{
  "num_hidden_layers": 10,
  "hidden_size": 384,
  "num_attention_heads": 3,
  "num_key_value_heads": 3,
  "head_dim": 64,
  "intermediate_size": 1536,
  "vocab_size": 2048,
  "hidden_act": "tanh_gelu",
  "norm": "layernorm",
  "norm_place": "pre",
  "norm_eps": 1e-05,
  "positions": "learned",
  "qk_norm": false,
  "attn_scale": 0.125,
  "bias": "all",
  "tie_word_embeddings": true,
  "parallel_block": false,
  "init": "normal",
  "init_std_qkv": 0.0228,
  "init_std_o": 0.00721,
  "init_std_up": 0.0228,
  "init_std_down": 0.00255,
  "optimizer": "muon_variant",
  "learning_rate": 0.0107,
  "lr_mult_o": 0.821,
  "beta1": 0.95,
  "lr_head": 0.00634,
  "max_grad_norm": 2.0,
  "warmup_steps": 200,
  "schedule": "wsd",
  "decay_fraction": 0.822,
  "decay_shape": "linear",
  "final_lr_fraction": 0.0,
  "batch_tokens": 131072,
  "max_seq_len": 512,
  "doc_mask": false,
  "train_tokens": 599100000,
  "max_steps": 4571,
  "dataset": "wikipedia_en"
}
MLP neurons of a small language model. Each row is named by its layer, matrix (up: input weights) and neuron, and shows model dimensions 128-223. Each number is 500 + 40 x the weight over its row's rms, rounded and kept within 0 to 999. Numbers have three digits each.
A block is one neuron, or neurons of one layer that tend to fire together. After each block is what it responds to, as a language model described it from the Wikipedia text at the highest values.

L5.up150:470514499600555470536396457447448511453489437482508503536458465493495475528562461501619457511459480520525506546477419502480508431572461557469434494487530521493505501440585480538508431451504441476529536501514526543519482506469566482497441520534455431455476481545489472540543565556402536432
L5.up252:469558519443544466522490509470482463508461494481469495600483487515511525502424535514448523476542535431470516503468450507504509448428503475453454454469467525522570440537467503495569474470529466536466534476493529401507542574497556532501476514503553486553484475471526552480476443498482529556
L5.up379:517557506504465503534443454447490572523469569507437470479511530568531506515489524489495444457495469453522574521497558586446452501451462496427491501524439476534413529542544488453581526474510487521469480482483545528551445500516582475493513463510476552488452440504506470488493497482510497535
L5.up491:498462560581436457533502555511477492525463476541543511445560574545524507511490482513513500453507552526513498478491499565490481417507516542490473516468527442475519509576555489503529502526476487538500541538521542464553499565559502405460547450521543420448501435520541572525486508533461587524
L5.up557:468513553496503413459530524475450432463445472512505478500469449533443555476471518520517458459442515478536568467483526565496506483401559509489535536482491476516471545519475496469519485405477523522498493440507583480534570481485528555500502537491453499505507432591479499451503505544443495561
L5.up717:481537402505377490511524486449509438516499566536516464468536470521473483499491557494437544483465476492500472506435529472519511504504508486505528468545476470565507545510498520493513512460547477479531427532500463507558508510527469502516545564518532442469438507461518566555474517515434481500
L5.up738:531494496504478473534500603452518443463444535480454498490484434526514493527521500489489521555477490483486557524630500573470535518503530591535450503492535517549532533480511508549505480526521464474517544503482494482548523485492511523468472559562531561487522496504428437459526480548467476521
L5.up745:497461459507438436480596510554492485431518454447555478541492463506477402492482508543521511535477475449475452531471525516536538439374475469469472476524483532496475502508496561486576450442484527487502432490464591590554475506551457503475499495489520488486563485520513502536437432538430569489
L5.up840:518516478524501519512483537552511548428472491559501469509497495437516533502489532497493476450476532517508524415467473455514525491543551572542493570443449542542579591484531475484479447505474460533451461438470528542484463481550566599480525523495456495479407469530555526519438489534450508537
L5.up881:478502470506466559513563544521491593491503529544516471526421514540506527519458523442447479476396456491475501541485452548519504527552519572504421568486518514457418559467555535510497459468538521486466462503568516528531457535488501514566499469477548432552481474407467549509508486497498547525
L5.up911:451452525411538462519547564503525500492485585508535452453474505472447566531508494520438488379507464538453573569460487473450539468499533446531492513506525463486517532387504485477540502493519525522408480503554526410469477461502500448525479469465444509485504505563427531462457458510445489530
L5.up1086:482492503469423451442494518452488486472519508455587434451386549484499491513450556522473488480447427497437562483525475493548519451481500550495539515453525433466517519442542467490544487448487478496465522526436502542497553486507459478428505550490555415492498450480481504539521454501409495525
L5.up1253:503572538558556468447385440498488512502482580512474483445468467474570505581489510535496523493525563411472511482433435507568462605549492521454507574558528521483497469603560434535492566509564468587497508476487522535504480525566550498433510524509487456493504487480537511492438474539506503468
L5.up1443:464467473560485495478510529506437515495520539436541417509437512552505541485488477536554494468512471513583579560513502450481525519434524483515553506462548557460446475536478501483483484464572528499480493560490558570582488483498462530441505557513489456605465477518463558495511491468464531500
L5.up1459:526466524492580387495496494425484520466506605501552433553463482531523469469468488525523446442502469447522492450521507463498547519538499484455579557529540523426539565531521464557480437445475473496478474551539516504520482488541505487457526530517588511478505416528455463479538442489388494507
L5.up1529:528493530539545481535547479491479536443505475535489389547539508559498403518488468506456432484524480521552519574443464566522510562506570531506530443504538541539488496452538475463544496433499473464471604511532509455524472480515565474550596469505558518400456440508449492488539548447473597487
Description: Digits and number words in sports statistics, mostly right after "scored", "posted" or a score dash (lost 2–1, scored 53, 10 saves); weaker on mid-word pieces and short function words elsewhere.

L7.up989:479541541459385548531471392498530439444512522507540511467488522592495439488440506492446530610532547547560556459518511483490524462461489530468531525435547501483537509476456498479493536454571507465504502547541497478495561466495499568488496506503537517495542540514497521484464561531505502530
Description: Digits and punctuation partway through multi-digit numbers in coordinates, times and tables (46°27′2-3″, 5:0-0, .4-1-5), plus scattered mid-word fragments (employ-e-es, g-et).

L7.up1274:523459512524451472476557533507504449531499475543599500514467507498471505515538570496498500507490434491448498446535526507533468570520478506445559509512526429533519528512545514473576470495450507491619501455526457556506490518554466559490521454526515533471442519497508501505449492426496497498
Description: Word pieces and tokens inside sports biographies, results tables and medal records, such as Bron-ze medal, quarter-f-inals, mid-f-ield, the National in National League.

L3.up112:514494524558520498535471474402491614544500518464522505448442484490496431494460487494537500562505511521544548491518494511476511453514481481486565462505535393467559534534480471493520489533430575577533543437473563434431547527485496510432464515483503483475459550506511560466539558522508473563
L3.up295:540542537498535502538473552480530491475505488482499546528551504508488547519521488439524534505580531585493501469514508515512551482510509530485455463427473482496469555470498483520445552448446559464453549516521518489491564493476521479521468489492495534576518507520502571407518568511517520415
L3.up610:553446561566495555512478508477502550579401487515532531393490487460517531583484495465493467504489558464502475451519517481488426503482452520509558489508506556478444508546510500485471539457450494564563526483552375475444486500552539485478505436540478425493465543551440559495496535528471481513
L3.up957:536484499539553416549510481461421544528490480518475592475524522482574505497421455460443519517562504493492494558510489430534481421458426560504475479465485474468497545497545554465496501432501456511520552517533510444527625448526602519522523530461511560443545500545475546531573493569569532482
Description: Fires in infobox and table data fields on tokens inside coordinates, time zones and units, e.g. UTC, W after ″, digits, opening parentheses.

L3.up171:479505497473517461522484507552445557526555520509582483439465559527592512565522574538482454478495579575534484458459506461585491522483461492468512586475518507535548549463463527492537468460537504559549514540461552513506486469512501510525509536522537496470412517527470524504568574531429527552
L3.up1200:560482423511520526551458460467423504477460518444499477531498532524454532533595543520469477512441485530536486569539474497491500537453482548464531408444548534431499504391540494479513416502572468506494477539511507482486504544541482565485446571485500510475519546542554469503533525448490491401
L3.up1381:508387549483441564558557458502506468513491469526497469477519512489512469448540465542469521457497478507597513524440477411567518509500516456589502529539516517465493532574470480443457534444455543471497517521456542462506528437431419450407427505537486479474487483464415531473495528480468490476
L3.up1528:499506491584526519482471447560568494529499521503534502524524497554468494514548498562499540514489525517566576497418542499509428525490546545497532503524562468518446452472457455522532486524489479460575502514585498463486546461544589540544499512539547468479425518517520534502476486514509491477
Description: Number and quantity words right after in or over, such as four, two, both, several, numerous, and weaker hits on mid-word fragments like en, ed.

L5.up290:498577509525482460560425399454488511525502560537514507451451503508520458492454533463502515471448473496519535509507479482535566475424451467497610467466485503480492494526466551506535508477544525491542553478513396490467559469514494473514512558554501475536504506454493432472499504527407473486
L5.up380:580467527477506430484550479536482490555482497568510477412519529522504547560447465454480519486529487464533494518533423494567460533426449441535524484507509509545467482557529490498464473525487553535584462504424525474509470480451587524467512525486511553557487516491463516444574511489421427513
L5.up381:517486446610474478566491523440480496513426459490573500503479443517522536438561448454503519498449443495475500453434572541545471486509545525464504546493533531517593509563508505541450514522474551474474485512549513531514545457542472418494539495519445514413477462485555495505494537462501510543
L5.up427:427527560542475490532516474537506527454421576462507515456421509470570542529491517527517483459465551482530558488502525473495411502542568504451528501476515485499466514505547547393552455576497456527498555465457471518475490548453452493435551511505512466488526492514514535501520463449568437465
L5.up442:536535595501533504594518431565462495521510525513505503501459540444553519555564516464548457578513577512495521505551494550540445491517530527451512513519542461530482458483506458474518563450491426468479451490497479506472497498513486517490550551507430508499499470458538549539508523549424481524
L5.up465:439507447465513526470569478505558489518486564525370512497439508465451519472371558424522514490534421485457474517467462474446460518427484478454570491515464539504441477532493509441536509495434517491486517525509543517509486488419542470477461430461498427534483517509462481542533532495509498545
L5.up691:533490613512481553528519478521495481497486444527512487503556582440508487489582468494513469517528485520606551459504503470486475438544495517465416511522534457533573444398468518473603536440557471480470514527551502454522496422507470526480515438431566507428495516597507478517489505562571482450
L5.up731:455504522512555531519482449486472467564609509525515510483545500481452435546420506468511397529484595499462471529527509450485535512503546497495492479502502500523530560436512530478534507498528536482529592484585477484479521432520515559474538444535509460511528502419493504527474491494491572469
L5.up1171:477495612471488499555461414533582433537503541521485465550491470455517480563548465499470424505491472532476532517574517526451442551480481405513441519493519504552483521473503557481477436476509552576501473507469453517504498481516492493542485509480563479491459531486468468561528485521505431547
L5.up1208:561472464530488535520520588551484541505497551512509477458560477472538508491501468491491453468474470502465505463505531560520513490548504403460463490555535501506429439467540494496575513548538456489527506470497528531463603517461405482456547533524510455496489457501498524464550475502503469427
L5.up1235:488468510608502548579557493551475522467512488581459462525519591498536514441546452585490508466492485445491570477479417513503535476486491563536483523458474485449580535496458515491462530458525547470602521518496491494440507497501475514541479472479488479521585526478464485460473476498519538484
L5.up1261:490492426541509533523511500454431547522465462483534506398413539444515541465556481484480457499482523520516499493501535531550496554519503459448509508544560532462404522496542479474564427485525508528458483560436391508490614452504569422528458403459509520542487516537463507530485510442563478500
L5.up1343:501543372473503405555416480437557496501417520511488540427465474519516464561503485456497520461554523485523509458478483468529432479469519491435518458445611489486434526508496416473516484492568487518534530521511477529468502453469511478493484496508463528520481536514568550508512503581517539548
L5.up1344:532485546479559469509510490472503517518449560606556547536467480496481460506466575471542529511534487450553510514541532523526592467512534487500479420570514509522477512500543531519501513499459496465556519493588474513587470475536506512451472490475523475536612492421539443470450494401496510510
L5.up1468:585489523461527488523433460512502428520443440480423522502466592492472499496478584492570534475441447514466465485486532537506399540443490473446489449566545450495534549538517507551508498524477461531521477508507466428444604497490491504487531474484553488512470533512542528443479436564571538445
L5.up1472:477445522494589477517511544454551487497512480598421506485494487472494548484434508487466493563483561373503518563438504500436520456523500467532460434569577506422471521480483512497580516493447505555565549477539503500504437488495530510565558497501485479471541537471514483396478525504519490466
Description: Minute marks inside longitude coordinates (116°23′10″E), plus digits, decimal points, colons and pipes within table statistics, times and scores.